config.yaml
num_hidden_layers: 11
hidden_size: 320
num_attention_heads: 5
num_key_value_heads: 1
head_dim: 64
intermediate_size: 1280
vocab_size: 16384
hidden_act: "gelu"
norm: "layernorm"
norm_place: "pre"
norm_eps: 1e-05
positions: "alibi"
qk_norm: true
attn_scale: 0.149
bias: "all"
tie_word_embeddings: true
parallel_block: false
init: "normal"
init_std_qkv: 0.026
init_std_o: 0.026
init_std_up: 0.026
init_std_down: 0.0
optimizer: "muon_variant"
learning_rate: 0.0116
beta1: 0.95
weight_decay: 0.037
lr_head: 0.00669
warmup_steps: 45
schedule: "wsd"
decay_fraction: 0.731
decay_shape: "linear"
final_lr_fraction: 0.1
batch_tokens: 65536
max_seq_len: 768
doc_mask: true
train_tokens: 257300000
max_steps: 3927
dataset: "wikipedia_en"
MLP neurons of a small language model. Each row is named by its layer, matrix (down: output weights) and neuron, and shows model dimensions 32-159. Each number is 500 + 25 x the weight over its row's rms, rounded and kept within 0 to 999. Numbers have three digits each.
A block is one neuron, or neurons of one layer that tend to fire together. Before each block is what it responds to, as a language model described it from the Wikipedia text at the highest values.

Verb after subject
L2.down41:512481498481496473505524449519512465526463492498523518520515494487525509534484476504504510476504520491480473527513496529482479503557508499534449515452522528525519478482537461482503507493525543507487508491478511492515471504514489535497493491542480478472485453470488457477498496505502487504471456487464512490526507526512513491503509525507502468526537482461541522548475528499508516469451
L2.down51:495471502454519426493475498550481493533526540505520478513521512420516530519513525517482519545500464510470469472496478493489491476510497486530472534495515522518507486483535440471512550473463484475475527520521520496491480556470518472488515488558492484482496503515475513507511521483553511530505462505489484535492480499462541550529536514507504528505517527492477523535477540517460481507511
L2.down53:443509465495535466551519493502443522508536511502542482528527492466451572524506530539528463508493516487494512490445513514533495470465471504491494510495518541491470487542465532465471471531470488550466463491527521483491531481504487505493536520495540484504504533531511509530503506503503521514488514480516504520538454503495523483464448495477496496468538537497505488507448497494509520489520
L2.down130:464463487494516482494544502493497508471535453512479476523503516489451491477510485507536498522495500463500533487508462506528488477477518461500537479535512462455483540537490483485491493487493528464511526547488488505523494493514468457506494523467478509508524495514554505507530516510506495574448481510564548493501503495518510527530438510514504505528460496540550533461512492487462527492441
L2.down375:499494480502509509476513468463517522512515467502535452526488498516500508439505461501520512498483459510479497510515496520472498472497517484496455489475506500528519542525507470477475490518501507507533480488499514521508484486513523455462522480477472514474494525474562503487543498513558483543468521515468493523467481518494489490466467493522477498525471513535504522490508512515448496483473
L2.down414:506514478504489532491454499514520448516525490519530457559479481448518490495484534491513516511514488529502520487490466569485521519464532539503455494470549519532516460491516494517533498533496462491479514523516495478520520494479539513512470494526473495545500489478512468460539512491529500519514563530549507506466466513456496489480474511449485487446478517525524490531491523522474482482483
L2.down577:532525474479472495477481531542543486496462470489524490549530519442524505486510520536505486528474487557461519450473505477507500532528523499500513523476501518495489477460519502476500536473501499517525522464469506514509513500482490447479486527543496512474531490538541535540513496480504539534477520514474501512528488552499524524503520562493546525479524525549485517493486520510477468498523
L2.down632:514516531530502493478507485485503445513463513516485448497485472521458455495499517486502464536499503457512447492468468495507439494535530535492490475508508534515502485491491498460494502501514465484491504469498509496530478459478523527483475475517499500488507498499454488536536479504498559542534550546519476481483517482515467525483521523527515507528507483495550504519516502489509509469477
L2.down841:477470468505527466526525520489489534487517530526481529486485462542529494503536487465488527511454505500481525473460506513520516436519498495544512537504519478508538460535504507449451481477452527524497525479524529462474534482528550499464530471518542476511494519500481494493505481467519546485516525483537505505502514464436503457492512460532484506451502525537498511529499529503511516502488
L2.down885:448481448565482508534531495499506516530495499502485467518496512532494550488519478501535526503485529498452497504484504478545476490511497491553494507487526490542505519543522569487527518478453488442474491508469490493453531523514527521436514449485473492447477470499505485495512501468522472521509512517489496467499467534515472503483501467487487463510535445491493506502492502515471478516468
L2.down945:444497504500478516511500481490467515495469539491470497493479498438503480501477535480529454491501497537468506517493492474506498458508535445488494520543522495507471497493499478521556522517545447489498506510470498505511528506486496501514470493555487538502499485480512474452464471488529503538532495492511519501503514503487527484517477475513533516514508583493480456482519512463517525455501
L2.down950:516535451502531478523510478506493516550497512520521498482491487498502519531464518540490471524517533503448492519460555479503526507453469480480475502489444535522497513478468503529481542515494510516540540444515512449475513466454520473481472514511511524504506455483543449533485490511493464526530487512445519512524476463544552507514471496493489530516490507493483539501482506459502493527503
L2.down1083:501472455521497473477520478458540519491533503496547505479487538479478533491455474531476465508489450498503478525484457497498494500531481518504519515551504515464535496489535436489500505534524522445493521506460493519500503472517540511483522457523501511529495484455482499523496495519466461531511526503514478487533492496501543488496504477468541448572492516461477484489505535496494474507501
L2.down1153:479502455492525541496466472475485462470437464506501493513564516507507471500480512493553519538516493479497466527487526469504518486507489534506499522495481490481477470518496502487476505520491517510516512506456520507485510513503522502504515444503509492483500492522530529477485520486513501502515476486486534540510520499522488567452527511543473503519529494516506488524475489546546496535499
L2.down1161:459503520510479502495511502517514472480459503501487484512533449486504498551491519492500523492528529464439502465494517488516450486547528504528484514494487510480534454545447498516511545480474475479500476487479486492535540534469495546514521479521527533535502517505512481535467464522505494493496465450534530484508484507481455495477548489485481508508501560514482559513495496501461531467496
L2.down1231:519523539501532480524455482481543504478477479518534502500507507510511476516532524491503488445495521511478510530491526546541559524499454517494536476459479515499499499516526516502507482504531545522511486551449479472468461487514495524492506484527507459519485444490519499543525466477527486517481528499561528495480444479495495502538490510541500492550463468471481467521495465497531503487511

Wiki section-heading markers
L5.down596:485532509550510469492495535471450518458516515498455510503531531493488520530484504486520506516502498502457502511513531490511515481547489506487476486479502518477528492486497498480497471490522484521531453487529499501479493476538499493483477530491467489519479549474531466524527497516488492503535462460522481521469535533463524488505542503522499524505513456502484478479479502513484515487512
L5.down807:483512482486531501503523492493507488493519505522450493526507533481469506436498497429471510489516513501532538522544473471500473483431496515492492509498554520492509508526519489471460517480514461506486520510528495500517512504505520489529548498512500477485506504501485499530556564486483480526502515483531498455513516553450481516483500516512506503480538476507494511456497503498518495468521
L5.down881:530471498510458483486456496487531504483510498485528486519560535493487480512498499486537501514490505476469518492489485501485535500521503493497435518461500488510490453497513515518461465474494481467511498513506500506469538498559491501502493480529518471478461508469543506502512456464458494454482499509474502464505489446513503515532510504491484505519517491514499489502491533523505487479504
L5.down1035:485499480516486533504498484483487532548503469464506486476512545474494522498485501512493515536505487534498495474489487529496490484494502473437506527458512517503533509562540522471543497518543528477543534504510528554497491482484540472496489502458463497463480523512490463497528496500507507502437543487485573508510462461442493517501484555521484531519508517488495473506550516490487447491503

Predicate-opening auxiliary after subject
L5.down208:546468490536437521491529510498509473510519503504496447518488532495531455518505509489526487477455491517453530458473521512506476440473500504533467495468501524502451491511475534537507491501538530488537478511496491488504510529516510554532526548472470493471506511516526494525520505555458529498514505514518501481490475507508493527492549474542499470492461523483503529442502509517523500486519
L5.down257:487468471492533501507530505470514502491498538534509461538505491511537487509550487530494486486482551537516494484488452467511514453463514469438525479467461521499464521508517504521490502494539508502518503525429493504532452508541535467501533495481499501514497514499534501500539491488541487505493483522453505492535529511508490521508523478483496497497474514481529527502497526513494468492507
L5.down390:525535491505463527532497494486462504521537486514470490510514455487493455479516460429467477495521514498512520482542507471513466491499532518485459490515496505488463545446483476455487468469491548485524511510492499567510493496556503529494547476486497510504515489535516538481465513515491541492504498500479506465483508413500479544500557481492529491502504501531472501529550476465478527503495
L5.down627:488465480474468502501526503492519487497500487481497512513502503406562454494516477494502454476469518527541471489512533499547502498512515502491489489471484520503495488562526517500502470473526527499527498507544519534481490483492531541462539499486497465524475521470501545519494539472478537497494482566460500476494478502519503516522516491521479515471540515466514559501460469532508497527459

Wiki section header markers
L2.down25:495526533501471474465532475504508490439562495504515501492505514473535514575520525475517517522506489497512533516513490429462485493510491504495463478498484505440472496504466491509481533484505501493500504494470520530495555552498523491536495555494477529482493495452492517492517493501474477511487548471467492513487529530534510513535516529508508538494502456530520517538515494464506484536527
L2.down186:479510475474510531540456522465492528503496519478508500541516495500512520489508521493484492473501491499521571522579466434482473451525452475524451480545520487469495534510529512503507499474467509546495509498507484461479518524501490530501531511496508540546514480503499500494546487521476509487504513523507474481504487517489484515531486471499502506558484468547451513491511524465472469475491
L2.down535:471494459537485478509502576472474487489470508527467493491513491541523498473498525502518465500529487525473476557456542509445536475529491528500503527514518498463505489506484539463507521491505476530515491474479487504502462497486529515529534503523474475500463458517441520532469532517522496521514440495495493470498486502501486519498482548459484488518504471479470491498494511493514472492484
L2.down569:443467518462515529493513473486487513553495467471497523486463519506514488501535566503511459529468494526512520481476504496496498461530479470470510495512496488503479528490524500500504524527499522474503492465479525521523510497473547505476480507483539517475496467501460525484508530513474501518466502518503519485485522490536505519481494489437471504527494500456458515542493556470538472523500
L2.down578:480516471514499500486473544511474533508487467519503479441486494496503527463480503506482493505522517490518557461494488490477452548503514492524519520486512489473511532517478538504452493495519533521462507475513504524539517481533519477511489520456519533534515487498520488546502512539509483544464506515508518468490494511530476535508436466463494515505443454463493527448486510464491469501520
L2.down648:512456496527487490468469525513491506466534429511485542497528504494481545495492516498525539453520484499484512515480527456513417461524506487479475556487526515480535549537500560541462512529518511487513507526523469469495519492473525487498521498527479478470476515493479477524555502467496482534451480542508557548522497525486507460532495502523478491438503520511467512458518493505505510507509
L2.down665:504485499427493465484488461478479507524522460523505498541473538502527482516500532507487466496490526530504515504501480491447475469505466509434527458514508504525506546484515491502475498503469507533487479484495508524501489484484489503508512484529503491477484528525515487553506527514546524499534464512534536514496523522508484486533520469463502475452499498540538508444518500564477492515510
L2.down674:531501485495466494492519507544491485464525508497482550522493501496508512501542484493487516489518488474498497498538493516493516504537502520491522533528465524442520467488500434480517497465522495468441471481512504520496479510551496484510472501490491546457502535490474484520540492506491471469487540457464515487533536504470514475523493510504507502543483518506485506528497514521498488532527
L2.down772:543512524476517489488500517491488518469471512475473526504491454498463463487487496509537479504533515485511486519554492541500503485478492528467490480479514491474488478471510510499506492471496494493531518491483474486525447524523520496539481467438499480494520473494485482487489464523517527524494558476485475496546493528501483493514547493527505513465440521500481477505527469502515535553550
L2.down804:480491528539487533502451507492475488503519471494483474465505512501518500535505544512520488485484448558444509507547527477446514432466494482521476481502501500498522519491533518532507486494513500488461458523495547462542493495479478490536526524541488469464456533516469524540539497507455476480496478508484529487476505489469502517551469500531459481537495503508535525511513513510531488484528
L2.down940:494462516447473500466477508507532512465504453486526451521522497494479499476512498498473489496456481476504542478493478491483499488515518488489532496471528509493508489511541534484489483491520549530501481467541500505530480491510501463491506503525527495516532486472548485530506465476494495504451497489469531505457481456510473461493499471502492476509493513528509478464518536501467527524483
L2.down973:472481546564527519491490541509485531467510483486499459487497550542509527486485490457512495522504478516497476492475485492521534479485522495492504479521470482504499510469497538451515467505511502504465560532573483488522501516541485496503459501470501480478510484487491537491527462506483531498470514512516512508474521538483475463457483500483483519520487475511502519507518484514540526506492
L2.down1030:519510470516492543487500498468481495491549511539505523481494500469454490500488457482492485488537469520486476490479510531517541504483502473444493494485502487503508492520510525499493518482492470495472486549522531491483492489499516550481477567535509537533483533460513499459517483471501490547515472438527515494492501503492488486494539535508554478507538504484503489474495490459489507529500
L2.down1079:567478520487485472507502452492476475504503455485505462460499492519541537472516494499528545519498546540495483476475496505478514505530538494524517555477505496492526519576509479488503472454514494476480491513503510497490473470491524483514507494486491478450504491505536464486490537495482540490463494457550489481491504486494517497494515492477476492519553565526511520524473485511537532494529
L2.down1095:500525455515541545536548536519484487508551519515463492425520500490532530487500487513514491489493501451526511519502484526464489500514518524541507508526499504489533502500480530516486500524452496495489512524482538474512512498518459492489537469448484526474494493464501464504519529485509503512531506478506539514471492522496512518515516467498527543525467476465508483483513474501532446452460
L2.down1213:536528471530511501485538483531497495484464489538519507539486514476518499496519536481526457484482516484498512559520494527484489470548531467505485469534473522525506529466504522544514489493505480481472429479491442500514485504463475556472499484514491507497502527489511457504495470498477471513525474540506561468507501493522456537479507508508508491474500515504511555471533450495478493467463

Negation and auxiliary verbs
L2.down18:485499484519534517528475539487507485526453559499504494474458507509532495449523511479513455461478490540541491516496500482529513498497521508536487493520496481498505518468473493465498497502486498523522521485486489499456494494495498480486508490476502536491512523545509497477493496525492469508508513462507546541529469553489484520522427539491519515487506545477466450504503486523519489497485
L2.down174:452503511527476506505489497531478514538483485517507471504519480469559497519527524486492520512474484493508513474501457498495567469533486516511499488498485510558491530483494500456480476485518562498529528489477517532499485514486547508490500494469519479541462504556528505506486557514497482487503511531461544516495516492466468505486492464461493435490487468483467520476452531547491463496516
L2.down287:523471504499508517498489521538519501519509503486468496534509540499486484513457555455521497467528514504473457484543506511522455515498501503444502472498493532514469516555471494506488519582488524566470499521514519513500489472525544525551555509497497523481486515508458518509487504496526517516510494443475468491507542470521498495521501497477510490435503475502466463499511488461478465541465
L2.down359:508536497509477517500491471519523487491520468480477508505467510493492504478491468493510419502504528492464480476526534541505473514511482495444501518523486462471487468507487472527525515476477515495483467466524476530521511458493508448496487508483531465499496511499498516476478512466471491515472542479479459528530487476490482503527489479476460493522501513493527511509477496504498510535522
L2.down402:463531506488496484498546495473485485520516505515452499536501504464501514530513494458474497481509571531512518546490504510497507481474473516477506487493496499526514517511504470493470473451503507468515509512511493515553539517534562509488475494441532493535496529526537465506545511517494461538479491472455516519482481514513470498516495470471479522479486478460516535509498541466502497533503
L2.down413:511543434469506530498486507505497460517484466519479474478478477479499479464544503447497519486500466528513492505521512447515491506510497456480542469491479465476549489475504527467496495472520491506530505535499485451519476493533498500532523492515498532522506574546512496470450531481498482502452478444504529510503516539516513510476482484540460501503477468524528467517510513483493513545512
L2.down507:490479519523480507508489466485486493486479485500514536481521491503494507505498489526497523467512505481466465464459493491477493500459475527498565516495526545488545473522490507521448523485508496471487514518520527537487549526521502476474502538482508530502455547492512508497478515485509510475477513475518443512486480485511492478553503503482511478516529529510534491497479518528501522511481
L2.down570:524506512506469490509498476515551526511480492495430518507547488472477514501505475493503527450509534449503498482450509529483520472477504523484499497441494485511518478517471490496466476497435505496482512515515555500498486466504490517513507499530507515484527517513516519488506488512482511513507471468493473486492526461524515493529479505494497450488498492546495483449473486485499525528508
L2.down682:517498484515508471522522465456466486515515485537482504515443510516487512493504526502482494518500494482463526547492528503510478521467480497433502446518472453559515474489506509501520466500523469485502481471476460478525477492539508485534545536489487476528537486475494487507499529484539474492492487539466525500526509471503500519464468544501519499472476489480487509483505533512487489522540
L2.down739:481454496528495480441493517487495535508471490524475476496523518482506507488543548502506495505489522507490496485475519473518480481495471466466494522445459495465484506504492520460525543520509497514529481509544502522481494525490517502547494494530482502488464519520467501480494508515508414522458508504435520497450487492514513531463489484542505510520576519490497453482519500467499501538478
L2.down769:521544460490480501492501505518479456494492482482505528466490467542500482477485492480502466491531519487525492530479505523501480510492483503506518495502493517499459502472489480539520520488509477497473509427498508470499504500460512500516487482506497506487536504500513551513499510475515503521519495468495498516514497467500494467509525480487487487493494503502539491537488494514497484515522
L2.down896:504516524487497523516490498527577561481487491534486489474481503519492522516516502533498467462481538524492485458519416463501504531452511504497472515516514526471521531473489475480507516487495518440451511546529501484453543482530485523508509519477524514470427516487521499517485488495530501518464526475515536536445476467492476504481481534511497507506503514516517452470503493513495451525499
L2.down1087:505500483529482504498481473498517539558521487473491497516500510539488483490510508492519517481551465475506527478525534482510546496534557481521482470498496508531550492534501506475485507513523438502478491530524513481516505530527478510539469467515498490532517474471544509518503486512485545441515527488487507481488572520501488522514485442524507457518442479537514500507519511511469510496488
L2.down1155:487529495475506462520505478496487543495510455502514495495490496539443527528508517509485514511473518499468460488499523479499519489502470466502455484539477506499532504482470533530511476499503468504506544481488483498504454488463473544489451495514574496490471498515504505497446473490535496469541498533481475505510536463459520494491538479523462477525492449507504502521454479486465535535469
L2.down1220:480495496534511539527522480509545488492421489530487487522536478501478479497467468526499438474542500500507491500510525517505541500497503495509512522488503528503460477492514475493503500531519530470491484540487495472488477553537549519463526525464544487486486463503499512470529475491533499512443473468444483478507473462488493483536475486520495502484505514504430509449493436510529505494542
L2.down1237:507490529492468505485462502503510515526489528484503498482471507526503516470497513451482486528475500510472537469502502495464495501490504513441526462522461487469518545499530462500501515526505520536500498489545497541473558562536519487513490507493490448481561489490513532528494517494495510494531492485506462438509553495514507520509475480459482540490484495488494524517488471512502533509494

Role noun before name
L8.down1062:531493526475509506541516490516496467522490547520506481511466495517520488523476489508489465506472501516530564503495456507496482483473527531497511471567464528519493551483458478442502489500504559522504501493524546521533526495467507499484514500484505506482517472541462474500507491502501525479494530517554514496518473501545471485510461464539442486539477537522492484483479478467506472506494

Kinship and role nouns
L2.down98:539517499480515507478516482505533520506488500495417504467490494501543476501551512540545531502486523515501517489464495502451456516456515484500494490492480478491498448511499448479456523541490492507541539493511525484545492493514495500544529494482511508511520489464527514524529509492470501466530469510516487493500510477485514511475453567502489493511570493516460516500491503545478440499504
L2.down341:487504503517513550502465535496550476491500478495450458481522528497506490485524539519534512446510526543471516447475498500470528481461496496530467475466533528484483515491520476507542548461511496479532533514502524517514527514499510480521435488461495512502427444517505470502485511475454508532471496477507515478471480489497476500526500496498525522513495497485530507506553540461520496489497
L2.down355:454510506491514471523467485551492527493495536495530514471484506509445506482489484503513501504508485503487479513476494540514464488521511516517491448509459509505474489513477513471502527541484456468511518491517555462514495512504470498450491496461513517520494508505489538551507528475497536526424538482551490526466543486491524458513479517462511480488503525529516454464488484500470530498462
L2.down358:532481538459518550483494541544519513484460480512481473498502516558545524521522479529486485497405522465523517509463474482508512480508502523478523506537479515472471526488510520497518484465490458479493473480456485488512450504494492500527514518492515487512460492535504540505486449476484514484483502514500485546545515500488526509488544450481519442542502496550465529471489460498502488508475
L2.down409:511541493496489501517523481510475520541485506478503460489546506522497541514487518474469483484500511522481489488455480498497479465488515476488493491482471492534504548504514500489495511464499514494531466553486498547549550461490509525514518469510502518530469469488487540562496472513504467456469534512518492513507505451527458519492478474481522499552513525513522477515472460536504526490549
L2.down482:504483528505504521490459526526503465522513503477515486496540483557517541514468468523485485491479499500509482495516498495498483486483506452510508438480485476543485499495499481500471507466481543499502514445526523479509525512522486492512501462506476499487512482530473475509484501456475493518472528504505503543486465505523526495497540532509494493558531479560511474470502526503507496484528
L2.down616:519513515488538509460536473497468515513474513486510564494443530505461508498454518503526503509474497527507485505509461516493501473524482510451499541480521489521467483448496527522520507535533517515568469501510465489493464493530472528548487496527477540504526514466473479452511482491542475545490518509484504517509452513467499528446532485537505564455478466532524489532518512507511504525508
L2.down619:527474438477520537480506485502484463520502530535523525524510518523517496534438462532492475522493489476526511507452467502490457496475515496511471528518534514510496451506478480471494452465468540480459557537513469523534530478508495473469509498503478466487483475494520511477526539493486436507465523480508513503516487524505478473494537457508519532499515499530518494549447495507554516519474
L2.down719:466505458488510496466509527525554475509514472503568486482501505508465485492516489449515532484473481487517487533482483489494442504530478510473539479510472490507424513547466568471523475520497489508491532493510456514460478471490471522510555473515477532465446496485511455514503525519507498487497563512533520482503489473486457499525531518508511491468472521478468498445494512552451464527507
L2.down749:541467503442509512459517447487512534522528488488492476548485511496507441437510497532511506510510496466493505459528463477496501479446527489482509462479511489510497475523484438472504487462495491515523490533532525518452513557495500495506530488523520511511492473502460505501483526476496485555495524479466499533523455530508499476506511511492506502456547501477473493487463490508489524479493
L2.down915:526482491527482465474482465468519464494526494544503485499517537511499532506504507490528463494479560539485509530504493519482488482466489493496469487471478482498491533450484527506469472483497463530502459521496481518505508477545481509498554519497521489528522470513538496515459434485490438505520475489445505531556482504498513480542507493556476461520498498526482512498455508555511488532513
L2.down969:508447492502527508500507497512493516495541478519502470491504467509455487521473513486496498505539479517523517459465540562494503479486507480476540495494546456499465446435494499517532487515498495518500500522510454496483461496515509513517473549479509495561505524507482511463521499502479481484556544505513527512533497459492482500512515512557508462483519495471502535484511498518458467517512
L2.down994:506458532490484512493505464508504547524474504510460514504464551505516473477444497508515483493464577478513488493519523531481503504526491578482495519487515537516531461477504464505476524520552499528521489503487547522511509487530484518504480496470514528513446498465511517429496507507514527477523518524503482471549489455456496514495474524446505501506524484493483510460473515478459532490521
L2.down1023:501490506505486490514519457479520495476486524516514486508528474527540503501465459513454512501534457509505494488508476504534486568473486445503496496449521465515507466481510468474489476520521468492486530554498523476470474457491548528534498531518518492515526522483493480506544502459523506501466492488495522489462526542521527555507538510537479468500501509513490493526529490484504498480520
L2.down1053:483500490513550510492558486454486476495517514546493483506533544485487507486479484519502510489493512499494496481485525525498505488509486502485532549491503447514501449503510474438516460477529474491539454515533486488510513470479511525506499497515502475508513483451501527465524467473492488510511482459468481470525483437519533498498511518540521513539484501472516491520484504469514515500542
L2.down1149:499480528461492523496484501498519558522495493494475473519465497464474515470492490479505502506517517517540524507501514488482535498531465491508455470466484524541533513521530521542511504538526533496470506495502485491505469503517507524531513501491488522521508495493479483520520521502440504528497479478497525465498521492467510515485522486512463500510469485532461514552503484537467483490538

Before a bare verb
L8.down223:490509501491477532528495513513487493485500502490543498507443506516490514491453537553521501465501517493494471505507488460497490441502486511480524483542511537524556529484511538518489502467503469498502507494480488477486417511504505479502508528500571482423539532517467486490484535507505491473518468506520477493483486460496524464446562502485465494521488477516506519487503516463450539523480

Plural noun endings
L8.down273:495511493464462454476471529485476525501517489566538492479514511492495555534490524474535537474491491530482523488550476519521502470534496491499478496454542477519513521522503476500486483496539438478475501508487480526511480531496513473553480521526547524478481500517503488479509538554489529444517545518505526494479458481478521494469533488490508489504540504487495478541488523523503506540488

Verb-introducing auxiliaries and "to"
L8.down191:494517508487453481553496547483502523463491499539469513497489479510510500512491487505525500464479536488435487529473507508559479462446511518475474506504506486475479544448550516564526499499528472520517493517522478509489455520479522511482493525525508489469472528513457481450521526561497511498460468498557499522527491462505524482475544496465450493509490489571505493491462518478492493514503

Verb-introducing to/modals
L5.down9:503477521521492475540495508508514479509514502517487498517500479483523513505501474530534494453473527495459511499473476528510483497465469467476463537493494520488529511440532486526486520530530466483481497501463485495485439509517491507509468504498556522463512520491480493494475453507533497483494510506514531494484480470495487466466558504487488494561498462534499533528490460484485525501467
L5.down164:502521499512496526495496503468501513518568459527473492454537491467528523471516531513463528539451542507497522474515483497532480510472494447496506526484545509510520530545497552486501533476533512468463522515515499524512517463515538474490519519523513512459494511509520510486510491512486466513491534495531527480485499456518570483507450499523503486466487487487499517473508447523525488538511
L5.down980:486521494528524454517482501518535485520483502528509519495513481552512506480520495471520492502504495486465499521484507487494488525454495518479536479559529543552555552516534502530495532505478478502450505492495485506481492465504497505449454538505550473467503456474527482490478491528497454517471513526504521498489530502509523510480499488530468489448541493497455508477495500480517503560535
L5.down1267:510486521521525507509528466522493457507490503484495490501522475510539492488463489491540484480489501500510510492501508482526504525490448517486498518492506483525504475513527472466510511465456462490488492549422490536460520485494467521505486469488499459507486516550558451495488454476488503500499539505471496497512461514513546464489510524497499450456525486487515532496486520530526465510505